config.yaml
n_head: 6
d_mlp: 768
vocab_size: 919
activation: "squared_relu"
norm: "rmsnorm"
positions: "rope"
rope_base: 10000.0
attn_scale: 0.294
init: "uniform"
init_std_up: 0.0232
decay_fraction: 0.782
decay_shape: "linear"
seq_len: 256
doc_mask: true
MLP neurons of a small language model. Each row is named by its layer, matrix (up: input weights) and neuron, and shows model dimensions 16-111. Each number is 500 + 50 x the weight over its row's rms, rounded and kept within 0 to 999. Numbers have three digits each.
Before each neuron's rows, "fires in" lists the words (lower case) most often at its 100 highest values on Wikipedia text that the model never trained on.

fires in: "which", "that", "who"
L7.up205:524601447517501522521462442531467484548519558447469563502474519534472365525493456557525441550495557550584557459464517605487510453518546491569496532504464550459398453514469550531489472513475558562402467597499548552445518513580503480527526481441476477502585424529506497489456491532508523522

fires in: "with", "via", "by", "without"
L5.up461:479560485476492490631542488515497524444517402462476493560458491533492497521547537533448527441497459528555508517551482495393503484538473481532564534514448460522547411467520438438450517493493485450499567529433568441539538517504516511439519460565607527586454613550476478475507406531379487563

fires in: "of", "called", "titled", "africa", "medicine"
L9.up348:505465481391474461442516459491568526529481439480537577444505403509484520461475517475443502467446506462517476485495463569471509545495496480584471536481441566558624411528613504476562550546558490568540503543549528485489453464460506551560519575431545508484561474481502450539501522502498530622

fires in: "the", "warren"
L7.up221:510529572569543414497523546528510532518573499525504511585484445542447489447501452542471535461484487527476530575404558452565524512454508529582568537469537452527604497526610430557448434546524648470511432491510572520522585375456494477551471496374535593490514510483520475479450492639514525515

fires in: "can", "most", "may", "mayor", "consist", "memorial"
L5.up218:500540472488493534513555476471486485516526547602462516445520460560557530512446433476439400578490545474590482494488510545513522577385581494499503508476468547487519542417532508468499449534476404499599511567477608443488499543542445529546584494385448566526523584470466514430450470523457509485

fires in: "called", "lower", "of", "named", "below", "late"
L9.up363:495463510427527453517530545543492565485446569545513550485498603484511515561509512402537528459476523468550541527551473480492515444553517451429461516515503474511464463508517497526499497466565500523614467529505518501505535467442517524539547556462360637458520448469510478489419535525509539478

fires in: "county", "york", "texas", "ohio", "city", "angeles"
L5.up377:482437585452538558514468380554415514451538507447466491628510437449498432552532479541561443366526607513544466485518496467474468531484491448524466521466491542507508446509471483615502535504506501593450530497562577478450508528474521485395456582476496412534464527467469406532493521471490531501

fires in: "album", "award", "year", "albums", "years", "awards"
L3.up367:388507520481504410459497445436589424534411493521486481399536438593548455494520504588503553610587586523490569503394549532504488454476603427595529486475527447455454520525438528428566482500539454475534528539591440626464503450533464526523504563494487469482503529488462451489490506482449582514

fires in: "history", "republic", "republican", "historical", "remix"
L5.up626:436480526591593449396484478491427478509374499451490539515453512524502540448450518638439484521459477525502489461551550525611426523471482559504463544534485368431536499513474501558483554514429507563576467452452600610451461536446544508510511495462511493525535444503469445468543519563470525520

fires in: "this", "same", "following", "that", "said", "an"
L7.up430:479465529498501492569559549554521489531516473465501600471506411414492552461452473515537579522459513523521442576429504420520487416501459448500482478550538531414570541464496486589465457544499494524453433548532521512510487526518484517539535596443447501461536429461482534518447537459525550467

fires in: "as", "of"
L10.up375:430548480452548481531485473414457514535507436522498458620540456523553510493447569570427398478503486449543433526408463523525552454591530542491495560499475483470508543466578447530508547544454483585556518498490465492567509616414500574537443586580565516470484425577537519589513490559526493524

fires in: "s", "his"
L10.up404:546623434335525517543439483501535447509571622566487463469394519589437470535457446431427424572460532454540484508531582489489567449488448491544432616464487469411448442492448443456566562413537511529528448469484422450526544530539533496437450528477503511462572494507493442474474538573568357459

fires in: "city", "area", "york", "vice", "district", "age"
L3.up639:521555464507554459509515406612507526476529525449586509488506461568605458388503625418527443428464475468499438520583408479578497395581455414630468463425518498424443511508597554569478502483496526551534513474553494510587522474522464449484493559459425475444467493511524399533464559464481544528

fires in: "with", "baltimore"
L6.up705:527586560547516365544476370579469511487447548441540454480518503507555506454478515512575526486470444466547455480491516517491515368485494403467396563505571457445533517496556445396525534419444569474466618550427511521513473463535432434569493479497441454506491482445543538519475481507412531538

fires in: "work", "radio", "company", "rio", "ohio"
L5.up168:556498553566573514530474480485416469505489550571496533527542538439488490513471512581470468501604511464472554370476454462482624641433476486597547535464488490545507451490559441584478548537525498570445540455491556460513487563566511464507501546507557553568604531465509535465460520439524556582

fires in: "award", "records", "show", "movie", "listing", "awards"
L5.up136:519512484490522535549495440497458532545391439405614517497485501510519471528455472566485494524493464519510450537430502462442485476425584461589515478482434457521599386492489438392544526446516480530532517586553465496474455495577493526539553447476442552530568552505605447489476514519541568592

fires in: "that", "this", "during", "although"
L10.up324:494609484434565458537587467565478596454499480421507455529454431549503458472509557512405483524505567503543536541512454443524488572481483574484575484469544600513442564452504489455348512491597474488472557543470491461538457432564486444480479431462473480502531411486545463490559523539522490538

fires in: "as", "known", "knap"
L7.up22:503443519440525466521477503517428635512487483494551538473649463565515573460475502524592450537552509452655384485473461521465427470466546589485533517534506463541434452542474494501520568466439565498545574546532518542571510469558460431465509495498548541509444465447488469623544538467593552539

fires in: "his", "the", "her", "its"
L6.up379:504541535491429489464432490545547418453492508470412447501495464494483575548510513521390432523444557510499486500536534469433486471538478545514499640416644413564440497444452444474471519449429467586485531620546425456392384541444496470618493518479461499538546489476475510604495534585539522601

fires in: "of", "massachusetts"
L6.up48:452547510482404415518413482531521550549584530491552558512467543544559567492449499514534472496478460396612520499515540495461565457491462440554441545490497528490516452535518362462596520378538503509636578460540517547490468498480537516528437474456446467524433471434591559493533509492570426542

fires in: "in", "for", "has", "had", "with", "is"
L10.up392:444555463477575438468601468464487437555560513496499570443434549574516508534471509580513460505491453465441518604431357449469469447527530420516444499470469511528447542530464488408432463506530505443557566454548499505572554494449537479481472595585528583489464589411452507475532513495481497506

fires in: "to", "of", "represented", "faced", "joined"
L9.up420:512474457372555454466495478440453567411587576483454559457510474454416540486479456483524516489461554506479515475572428513501516459597504525514482548517477536437496466526560455460451509453569570428460562545457533481508416607435505530486445444525525496532647404617470521419548492488531581430

fires in: "of", "by", "birth", "position", "captain"
L5.up743:495550496500570521526510517491564512510503559487532516469503479447565457431513586475425526464585501529507456510467445519431482551557476612430581508493575570468556404467524495494573490451529480486507617458430431576473501517532435410587428546490453551425445469418505448472404467462622484464

fires in: "the", "run", "running", "went"
L6.up643:541565517570516494434524538437452550450445560523486492500462451513600495479472509487531504569449575492479517421504518566436547552488379517576532545463476532451563475475562495511520518537585463507518533535549506448457540544535406581439483375374620594534531460519518476569470470568509575482

fires in: "can", "will", "not", "william", "williams", "may"
L6.up650:482448427494510518477439482486517523516506471530512529430453445505485521473528512431445438481599543547579476508430550418446505432501544412480544567450500525556593508525520488433494562480483576472471568457457513456494524416475481553475587363423506446540478424371402511640554511496457503448

fires in: "such", "still", "not", "good", "now"
L5.up266:450505472416495530453508448388529531450403529485589445438430446574469507508537446456430412490404439488471486515517491532495628519605391433446516539584437516525493425469469429460503512550575479452497494451615551533519463499518560462447480527441602454496576482516521441470496557423538505517

fires in: "took", "another", "established", "either", "total"
L10.up313:490541534504545511510411563457520470470473469518515556518411413586503468444471484448520519536483494497550457528452475475448533502544540530448383487614460525530544583449507435607541472433603562548469559413525508395472621469572506475473524545563444370585534501473392485537419488598454485519

fires in: "of"
L5.up30:483565584416531444540424392413488601489519399473491473561521408613508490457493500492461499381558422466503492511504517470469582490504506494488490544510485488493616524488524472458613475431503575499509586482440498551468365484505513604579480486504467438476556534525536547522565496463510528515

fires in: "to", "the", "not"
L6.up104:397466491495525462455498523509560543500518491496480445516505505445563540525516476404486432560454584557524552526442601520419598436488513477499540554423417384441544459443463450400465478484593546486505513518500476508457537477430406604506526488468533463490515459479540564589426555646511514526

fires in: "time", "years", "year", "days"
L3.up291:546509470452506491518481534496469618528378595574385504541462464601498462583485383406463579514532515530536526492451428469477604523479542502465444474513448489523489542477527585410515560457523519505544544518500553515406511466409473493521568529478562546435502528562523530416464464435659533524

fires in: "born", "chart", "bronze", "china", "charts", "squadron"
L3.up122:475558469448454575434505437468427531533456449480486541420441511474510389569507461516522548499537544410525511417528520520496485497516508449596576454539383564477435486541489460546544545530481525430560575465446431511630531518497491527510480551495419501569594493486565490554458607449512495504

fires in: "of", "put", "leadville", "basketball"
L7.up314:560411532429549477453478492554514579477617543480512559530435588563522499548468431480527429547532457392533451469477544520589663521458445506575559563507477540500530513525542451510611411480464551522537491506430497512521462472491477457553488422494422492550496471488463459461504433440538524551

fires in: "one", "that", "top", "early", "same", "this"
L7.up230:473493567534474409586425525489498559568496543419613508550486550482402440570516454513474537537476516497517460512430466500543488557524550481471539525504533536482480584540537466543450538456572457493452459464463569502616557518537502527491433586392494450365506475588569458488450470527463477371

fires in: "of", "his", "her", "language", "attended", "a"
L6.up659:475529469511434456529403482451539543559484460443520519485590478482483529515491577469521498526516413528579462468527523522485515478567354394541434557508526493576522484393499447495582639419501487439453579522535470385458465568414514414466594530497469468436572427469521613488578546575492539469

fires in: "in", "ground", "of", "mi", "sq", "round"
L7.up167:568517484542576606520477527515486567500454420482416483583561513444531416498383462532407448498440465418459508469524543452475562572517525479495473555557502456443529497539525394556507512532559507621549521547580529547465519533484510445510477525539422544512560480461575448505469526506598454491

fires in: "men", "women", "world", "medal", "born", "children"
L9.up446:479553439416456537509404567496569509503588446525461539578505550406492453639554481445509516495490444539520491445508462397435507392495413567480492541571451569497546513513520542543422491506445562522473529478533476548521458536544501545490491488436472446568474480501496491509417578489499571552

fires in: "as", "plastic", "african", "paston"
L5.up494:469543446529539467479395510455565447559491490460546468536410525504527521481393523598524516562468549485536558431459584582544478376481420636535451489550486492546486476362558452502485444465485547466453579645459502546476576518454531495523509538478518489432534521457555530453492496561448422476

fires in: "following", "family", "large", "husband", "also", "thus"
L5.up621:526536459485517431492551523532425619440497460474423534536518494514520492513509603507477524518452538511483460527460445518444455461492501414541554600482501495509466456486505526404508468463614563515527481642574584515575591457426396451552455449553555503530524407520543453486453499435469479559

fires in: "two", "just", "three", "jazz", "superjazz", "justice"
L3.up22:444394567486428413474467435584482515538449536479523512482499558529458555480483423499464544530495511435514487411507552522458456440487444504515530533545467404453509506499528458444467465502510436462486512512503458611479591554510454404467439529511531392536476411497416499436457509483485516466

fires in: "of", "ground", "racing", "round", "motorsports"
L3.up5:480578578440498518491417486546486495416543515493562536583560525433517483466512524524426416367501513551475558473422553548483549526451518463583526570503465536455514523546547514520564492499420501507508606505504504501412525474480529464443500561457525560434576516402536532463558495532536476639

fires in: "at", "all", "indoor", "indian", "allmusic"
L6.up542:503514589438469443530526412436495452555562431497470542460495505544461520500486561555535465481591544482445487539491527491397499485414457405524444489575473549529562515454477404445541512465498557454550457547542474437534436469463397497447522525488516514588528585518474500469543572474508427545

fires in: "as"
L7.up207:507577520529593423489434509449395499587483552568494563488492493501526504463402537525585505501569509450549512511467549640517442411548573549575456537527540495469434523497516482433558526462406489502395472598483488507444480530415491397453535562507471423508500509494588448452507521531554488430

fires in: "is", "are", "was", "ground"
L7.up316:473526572360516576480414532420456457400490594622436587514565520490520466526381511458436447433590480446468491455423513477501562479569538419530449530450439478564536450537484508541579503509459493507434570467545492522486456590498533502481426465515503532610575504389536412479489543474579510429

fires in: "album", "albums", "back", "during", "borderline"
L3.up157:406516478449599507593572545534497433554474422507386432563462482506561499549624479621495533551573509509484510441451443511562485414558506440528502461472455404421477456527474408555513456508474432441507518460526496540488461491459545494433518474581438484506438470429465446491403487589472484552

fires in: "other", "another", "others", "first", "are", "uk"
L3.up159:473443558540511472548502563500569594496517483487479505515530461491543417556489420499405470536538504466454553543472528504493537481505478549424502600459512424498628492462479530499521467436506414436546444544528433507528415495589490485556445525322457379542542502448515480387541509508497501509

fires in: "near", "research", "year", "radio", "launched", "rio"
L5.up293:562573492561524456406396483473398496594390438594440521498536409519537433498490547494575526517540497514517535451517432540481514522448498465533513541463386584572535579569463554460505496443573527501499443431457488493518523523536447486460571486464442603474502467503491479439547493533507599562

fires in: "his", "s"
L9.up291:559620549463477422494537407568556503523517503427455482461435549585461514588526448508559413549496480461442533558442539560482502509515487501537397503484479444520425453513439457463454504514437565531497572496477496507529494514558549497554530457527601494466453494470478479590487522532483445475

fires in: "against", "again", "contains", "spain", "china"
L3.up483:549471644496571468521404410492515518523523496409531551509529398445520498463490436519580583526506509505411506511531529503590537473529496543536628439435497527512546520532474479511500494400511566489566456520563520492468405484525474395525567549466499414591531504470456496475475517417433580541

fires in: "another", "have", "himself", "launched", "english", "either"
L9.up39:446470490526582505554477525521532493467528554435451527472479537448552455453497369542522532533526519495478550485533558502509474472455445554469495406562541566513530455482442436529511513542591592475518397437524555478414490477643427518471512549452493528518466534518345456481578443502481533574

fires in: "and", "all", "allmusic"
L7.up175:500620542568485439489564487516512520496443413484544541425532476567459471569446550464458456501617451526536549616442470488444486467459475486512518449525449452550615557506482507454587516461512504604489527419528450528490473459518427500510485477502512477528467504463494490468555420495550483541

fires in: "against", "january", "again", "mf", "w", "df"
L7.up704:434501581515440479530455414451535602477569513427568490501512469441545468575457520488532602502465554515512485466529573468476407540458586461511496517482349554480584504483337445452506547578493523423579448522572598535498479495616507466535510509462500422438511495502421444490515502566466526518

fires in: "band", "best", "both", "candidate", "bass", "massachusetts"
L5.up261:445466469539454406437526494536523483428518520475521466533558531453636490537535482601531523502545473400550519540541589459528574552539489513566481504599484515490496535471542511503513520517624536545466610581535487517457540420487555521528398568480444483484524502490467479507443549493427537492

fires in: "as", "via", "including"
L3.up598:488517449421575462536432463450459522460482479488507484507559546485562523523485491514458530466554463577502472551510447576406489369528526466478571487526428441333472490485491411391397501557582532495531548537450511581541426565552466514434471480503521423560499487525509464538514499485507558497

fires in: "of", "among"
L7.up671:449473452507500392526371540533482596478451487551496562454515463411471488543509591430484560484457522463527440481495541478475533506616496413485577509529563524484485429587455395499569462472518586547511580435423505513434444516476507443497486525479438528509427509516538502477402505422559554543

fires in: "through", "including", "using", "with", "via", "includes"
L3.up339:560451475485515427636482462534399542473493551483405430510505492477427509441538506514470523482476488515393431491474456476572457419556453511472570573483454529409487544508449396433437441484525561499440623399437530580497449553485360521502528436573531523500494461525546468509484470470454438566

fires in: "three", "born", "series", "hours", "live", "died"
L3.up728:453479456472436429496529508563442483444475521578465553563602488510614520515529410470507469571540548510521411429604487460483501507470492539524461510522483463541555428585478442519451544505521554486565524516465492452543480525484374517591499538373485497522460452400561514466518514453537441535

fires in: "each", "times", "votes", "massachusetts", "something", "ones"
L5.up299:488473540531489531522435489534482523436492536559444576426526474477517487405470554478577538516564424432486376458455518524483385514527527471499555435532612519539481502539535492489458466457530480572539501518569615571483509447486522479517572466454536413521529414451514459403472566466467515507

fires in: "he", "in", "decision", "who", "commander"
L7.up45:566525516567509456549484486455532556548505566519563458526459515456549438511448444490536606553442448446405501498480511448543399538628472360484543439580492455484492485447499404479543512589427476536447445510543506497554443434535548450467486563387498632421523440416554466452444500631544521561

fires in: "while", "after", "when", "although", "with"
L9.up158:486493475457552374474552536506475515530599516487477535413413506493448435539548525422496571462572459519483440483490521493557524397575410414552508490457498502508472483417517527415416458470456567566464605574472482476458504511462449565512538455439508538506534423566498506515419487559512520461

fires in: "been", "being", "be", "failed", "actress"
L3.up613:496530443466478389479465520535452446438433561514453485502585494551510465500517578491575593569431524532499490661457531501428525449476474467522567436452486477466560533575443562444447436434539545487528482525601469390443501566483495500507455465510474455559511433578544515469528568547498545461

fires in: "had", "but", "have", "having", "would", "until"
L6.up282:373535540493473497490522463512463475463538446372530428549445497464550550453476516494370546532572496483488548549530501400598483486454465539359453627509420495577605523426468541451457527556519472394512502412572534454529477468528489459557589439440538510476493430479487458523514520514501514498

fires in: "of", "by", "for", "to"
L7.up346:544560473443554550466526485537403615542450455432492452390525452473482548591518501472397397531521548560514493439462435540488544505502513409531474503524501416420530489505494430458490522493454597515511641513396477492519501511508472471416501441609540559478468461447446518497424530451634489561

fires in: "they", "that", "these", "who", "couple", "children"
L6.up330:508528475609506472403440628578536458479551467462563561437475483457533404491561542508477560543492611454567567553481446462464458464448512448486518543436458459381489565638450557543466462517505527609491534610520603464464467506440521526561447438450453397494549453513546521465454517484569522461

fires in: "the", "her", "large"
L7.up447:452497507413472551443539510575546517523472533551463470465452448549563481510548541470541522569391542546468481518491473494502508496565521524548531434488489534482450516472617428506493450351544533424605590476468446457389469427511537482533437524372612466497454447512531490514460452490457510455

fires in: "during", "companies", "tel", "expanded", "telugu"
L6.up91:421516522440428497528465409540506522563478375395473503499473479458523514449520431446478429486568535571493424509423473439469528455469440454491485522537477547548448590610553483439423413474524509455527528507508479522570549504488481479452468460533431534503482497503596494545544562563416457547

fires in: "were", "player", "area", "is", "had", "was"
L7.up264:422428485443531552522454527522536428495550630539532559509505544444541456517500592531437490497559524582435547548463450547501474478496641522546484434474557402472505470536487506492547424449432572412476516492519438503458509488521506482513489491495472556561500482466570378420423491470524512518

fires in: "history", "museum", "historical", "sister"
L7.up760:486483430552536446348490451450535584499514431423487564535473533607472452534483504530462519561431535461499493555530561516465573517488615451475478518506470510484576601494444465543375374525448450492586564577473557491463504411527458455493510580517481556528429559472515374530517483523543510505

fires in: "at"
L10.up760:456447461487513533509556524521449540499523442574545530481503497583557499535498390506437547522483407545598453495438466483462475549510496400521450458569550491519452539499514465469428559561545515514471457537527493433529491508423472520382623540549511521502529532481514486505505481504494459466

fires in: "was", "is", "were", "goal"
L7.up294:486559504480428509571542484459552495592502492483443489453559559593495518464481389505539446561468504494563410495470467552483440453431471489520526447551463542525550478490519532574452374449361458548460487518496516513442533553501493389461440527460481498623461581458562555488500532518510523550

fires in: "two", "three", "several", "seven", "four", "twenty"
L7.up495:463485434441432466570442543541496495477503503529450565500545609548513479529476520522461484540467544556444499467523530430485379453489543582563452440521488463550613496526499438526425452518543469496495537498413491426454481666501494513497416515561518449523486396482412501466519483391528454503

fires in: "days", "months", "hours", "minutes", "weeks", "mm"
L7.up618:592507513443518514551429549542548569496530515552508403453431557455465530573465511502471590560515473414533519485390480409490495532577521485445496500530465452468393462514520502492530531454448568523552588615590485477492591506533510499518460448401447493551466417426449514561489581484432472477

fires in: "not", "source", "notes", "steady", "note", "linfield"
L3.up290:485458530555462415515490667469560438553463532508477519514543585514594515453450604493567455501490472470561501530523480439392456499482474424460494511546575486423520455566515514405561470442420518514518610447431608581529530461613455520464505463530534539499445507458534468407541426599500549438

fires in: "to", "of", "studied", "entered", "grand"
L7.up759:549514583437515410503566575426420546474541486537418528531485427527526454492454468504476510474487451507483432496546546376551464486539445477544468668466433586461610487482447547516516432434552488438517458458476487423429390535469505432475523504498483498471540511533510581458512505531497532592

fires in: "the", "mathbf", "linfield", "perfect", "admiral", "bef"
L10.up47:497432432459480482484518545483504511517502503542532541632464481379476514478504456479557516538475572541521571430537461446469442503471465449581519506533513432431407443402419415454455532511470505523465488513472508540377456506525484462528491556556445607569425520538466552501488518581467434471

fires in: "professional", "football", "footballer", "population", "full"
L5.up687:537440423464508499550592476529480485460518519619415481510419544427506509477602572497502507585553549503465531505507484557517540492567477470530641525504499511528415480557558513479595555524528542498534614585514470511459532453505565568414532519485548434459521453601499466467492522509594525556

fires in: "not", "some", "never", "notes"
L7.up129:552567475471475533482423582530521461518430563502493514537464465398535505487492571520558534573506506525474403501480527437448530456457523513509434484489539478522506485472491387525433463452399504500480521410479525522521464456541472527418571423463459436523493519490518459456424574545504596565

fires in: "party", "part", "member", "good"
L5.up658:465555542485560477564500522576527586481548428575498572527362532584445451515606571505424455564523439492548428547435456472481417555575424491503448492453518508505511491483469469507523385435537415475480527501503474496440478374475497440505432499538507534505506623484548437556516529523443490397

fires in: "before", "being", "began", "be", "best", "bef"
L6.up539:478532454483501506572541557431517515568491518484481421522544521502590414446471529464529493600443509442494466553484509522525499501449427555533485517515429456528480431506488627483469437462408557593529503537531561449500514543553496461394431537549566557572531480543474529498526527535444559521

fires in: "not", "years", "time", "every", "such", "notes"
L3.up675:581523453525481554421559518542505555476318497521477489593507482514460539453457458415520498576487437523535337396479503556548548391558423526474465385499462509496553533581552531468528457460486505470480543464495490522426512469506456471504506476393550491544527384493543537474516552386552484401

fires in: "in"
L3.up620:553576496452517542471500542468454512546538493502491458546477518492416490462478457534520493509424464517417412486528475458581505546508525421462484428434471486569460544521433513461431456493493582389528441454527513458495499456423514529477467419530509504482409481453488390497367518492525422574

fires in: "as", "once", "succeeded"
L3.up13:484514499498543415493404568442498488570436438518457497504518520448472561509497466572507525523527522570542502405519499560532520454473586583548507538400468557530479570493432548423478479464541535507520575538449559555526502555467493368478543527511409444501557474492517449492546553561581516486

fires in: "that", "each", "both", "than", "because", "either"
L7.up655:482428532515490552530517522450420561514517419507444522503482536518471517524483477527463453492566569540484489515418434433558476548583355543532455449528572507553494468595492467519400448541482569580390572526508490525474435530466498557512521515517412518483521455522484528458454539472619506495

fires in: "of", "named", "mohan", "87"
L6.up453:514504473430528516500510412460595554551459520449431511474524558518525435458578563556554469490537433601630478532502553579602589569499486502472431535488531466456501473461515463577573575492446574553481433528427424481419554529451465440483544604583422551480525471479621492523451505518503587536

fires in: "with", "100", "within", "edwards"
L9.up427:511443523475561541438535461550469516488508474455526419419536455452589515454614446514477523544465429471515457451510410501483448468589461382508468574434443394501520489469515498394444550521462582479468578576436452436465493418556387544557443537492435546532483529542534462562490498549453589507

fires in: "during", "of", "throughout"
L5.up166:523521543495475523472547464432567531507516443469481611463520557453527444445555495503449471449445433516495441440511509534520608550534513390529503533654452518501463529561449547534405444492493584504478511515480469499508516528412452443548453405510417472507532428436505541545475553529480440534

fires in: "including", "became", "included", "because", "include", "includes"
L5.up549:474513455545465574511524582487486485471509507315549568533405453516531557521464561490487569520495489523540576467429502420452434394450483416575554502560536532519536502556480497506576478498541490559432505525400568472514606509499529521408558498531501520545542379450477507461449472499421481571

fires in: "that", "strength"
L3.up26:425530520565500468546494529565482564350523430508486458471609426502455448486481488554462509506468592552557574503517488534559532566504518493520414590545489470442461514528502465465456428531525535610479518469466493465474550480540544470532512466533404557505566411560559494540450491561525418513

fires in: "important", "television", "image", "team", "images", "impact"
L3.up238:491491519519571475510507568541622489467545574542485438568498426524441550505552440451461435557461426449472527532522527521551458535466553491600592459520565470535540495573583414502514595565481512487506603430498440503480510555508464536516449446545445413478552532566547429531472528506491592474

fires in: "is", "was", "are"
L3.up636:553470460513520548486548404489446531572455503474475471538578512537528539477373475542464516470554533627556453519448535561472484444494470446561556346499520623469582567458549514540513430447404470543563561525579443538478536488533546503509459497495517509518500464459431540518542468456494471622

fires in: "more", "these", "other", "most", "main"
L3.up431:520521558483554428486474565551480527429563542512389536465454480471573601494450385489473466558485559502525485512448545522404545493487492480484557549555480474463513481434447504505441502535529437509508502529488498574590487561532468570462498470400498445447568500435474431494455520420434471500

fires in: "and", "to", "methylobacterium"
L10.up644:535569567500563617524417510593436458588455503575520512513411432486561476553462424486407559547520631508522472518399522529465461423555510507603442587544500562408508534529545577546531534487502536474517517462458527442584519432426531454435558467533448487468461514428424527605557557494439533494

fires in: "that", "one", "too", "same"
L6.up255:440436517507469462591489480481450548488429470485499553544536475550480449471495475551441608484535449483476480592435501449626535444520551478558561565634483478602434502583476465554497427422556523581455513498579506510507516501467480470514502472452501446492512462535491444553479540611388418442

fires in: "to", "most", "named", "media", "mary", "medical"
L5.up481:428504484470540516434516520460524490462389519529527485516465369392466497552499357389512499583469534445558549523528530497506480551545567488527391519500473482524467407533532491489611459548579538471549512545525565531506478412481497505520500568566469462463423464518464514435433574480542496455

fires in: "about", "during", "while", "following", "throughout", "with"
L3.up653:553487561550489454430505489459579530466651363432410504554505518374447517477584409476451506342488514496510504431531559435553549508431493483566532503558511449525460475522457504477480445442514575467496532521449491525428499538481405545501531422527488536564535468468511515421561524469522557461

fires in: "also", "including", "has", "is", "who", "now"
L3.up54:491560472516496548515571501423533503472539456334498424511536569614454575513488538617528447535496595455529556452511512542542543512521472452535488459592501562425411513475496540435563569463483522477519505566543553548549505474500534507542491493461527482435552566412433530473500564491506511463

fires in: "located", "location", "local", "population", "society", "association"
L5.up486:430468507424478508523486554464568474526501469524475525402424396531427456495554488507477529546515513455528508494434485466479441509557495508494480404458531443412560526451516433464588435528376488436453551602608576443510468491478464419462524461458496607509524476457548526538525484424480403484

fires in: "was", "party", "politician", "served", "part"
L7.up464:488522443516481530563484541431472499508459467522471524381455486544505437490430495485459470469467493467495452550553454545577452575494549421547421459449489497437596604437423481551555403511491538481494516441525499514462478480504529486581567513501596495504463507572523429508476470506438522422